Weights of a small transformer language model: 1029M tokens.
MLP neurons of a small language model. Each row is named by its layer, matrix (up: input weights) and neuron, and shows model dimensions 560-751. Each number is 500 + 25 x the weight over its row's rms, rounded and kept within 0 to 999. Numbers have three digits each.
After each neuron's rows, "fires in" lists the words (lower case) most often at its 100 highest values on Wikipedia text that the model never trained on.

L2.up942:580485527489540497509511492469524502535510493497518547493492528544490493495519452501489520513509515503510512489492528454490557499560493499499519535475525503476499576520483495502494475452534482536492546487514550505528519484538493526518482503479452481477480517546495487500509512501495481513476536524521517517503470516501524484536481521524479508491510498508513483540533513466500501479502516510551504488552487497504517491503494534490543512525458522539523485493504532496472478525511484490511442537504472482492509503459530478497502502504469485512532475499520524509482506495516516501
fires in: "they", "would", "can", "microbiologist", "species"

L2.up2404:512546486507482551505521516502464469500519511499447502480515482517489531486478504494499471508476488563485478527495473494541491531518510460535527520496519486458493529541490504493486541450489501477502494510497527524458529466493455500505494508517488500513519536441490468475487499534504451509489485476505535510546515463455548488467485548449520521474544564476487525520485515517503519514488487494518478488499472517528472481521455489515474539498494503543508516499515502478526517532472501465518478506493526497487480519499518482523502474487473483444525492504515532522489527493494491499
fires in: "2026", "an", "as", "apr", "isbn", "told"

L2.up1065:521490463536472552525487495476500507494500529484516501443520507519469506527504520542520482492516524454505500479453504493508465522502497541484490534502499512512471496467469504532556466495463523517529483466510480487495521507495492513505461504547465495513539508532521500496522483555503518544493465512495472483476498454513499465495496478473486455493500490469473529465514538528478538501511533524482464490508564525475500509513482503480511470519456470502478455465494488478464533520515526476473494500507548516525532490470489521518510437498519509497499513549467486514492513494479491508
fires in: "family", "company", "railway", "valley"

L2.up1586:545487543485481520482553487513457504528478498485501498459501517487477454486512548488489528532513476497486494456515531502539481552476506495466514473526494472484502516498519516496438508481514512495490521487504468480518520444481516493488504550471505477528520548517482516511482475537521495533527481502489520519516516494491471500551506476491533532464475505506465502469510481448503522487510477491518487504448515493482505502558518515490526465500454458503514483534500508493515512495497456525463495509514549487513493487458497512530537482479517476505497501514526507488527513467461472522
fires in: "financial", "died", "health", "seattle", "environmental", "death"

L2.up145:536514490481482522546503519506501537508502487499488500443475515509527506518529527503531514503533499512490490451493526491549515499537474507470463527512517512537525538521534507489497524510470491523497494469500520505455578500496469490498495515511471494457543564548536468544502502510482468523481503514484503495512483475476512475521462517481504539508499465528548509518487515514490489460475511496483512483531540480515534545530515529499528505480522522541526509446482492534470505566468519481529491502475481485529450495492478484511460520501515461502551543537502521467479505466449480545
fires in: "you", "to", "they", "your", "we", "01"

L2.up3042:508535485541490530487516500525468475438538471553491501560511500524487493542521485479473508476497499498553520529495479535488469492527470529487501543505477508556524512514511540485526508484499530528469473503494517527493467494497475485484452505523486474493515494505536443512498491502534517498516500459505506511496489483523481541498521466486490475467504550444495518516478520452489496518473535516492514453537490516545479542479539530502472508501500477496516519514496520516479474487458521500499517519505509478541502511548480548504517523531458463528466512513505546513467483517525468480
fires in: "3", "up", "both", "4", "spent"

L2.up2489:483504481585494509481492457488509515507511509518486510460540480541448494523520494537488465474484468517504513490478512513445493491523521518499528485487527480483479467496501533534504474487427521528475493484522484527506501495503458488489448485516476494458514493546502463479486485566497468512517489500513542486523472483501494503511527492518503508501498487488513542538530489459493472522499468521530518502502483484491508505499491520504514518527508489554502500492414497489524542490519518511522503515494519509546516495483515538547518487494504464512478486511504505510471499508472495493
fires in: "from", "with", "have", "are", "by", "were"

L2.up2461:539505503522543488458507490531507530457504497530512537516504515521532480526515541511524493483517473490497513492487441544490498512487554477491484515490479505478480498471482490529511473460503516520504505519546488511484478504490457511473505507523499496472511529492525484469484504525497529508512520521500485516530502494522505534498530480521485460475506519497538498504504501494450525490547490510505494481533538530491436494487497531519522517511535467502496518517499516521483534476469523510517506481479501508506486485481534490532516468459472437471476521539478457517504474482463459460
fires in: "president", "star", "men", "woman", "senators"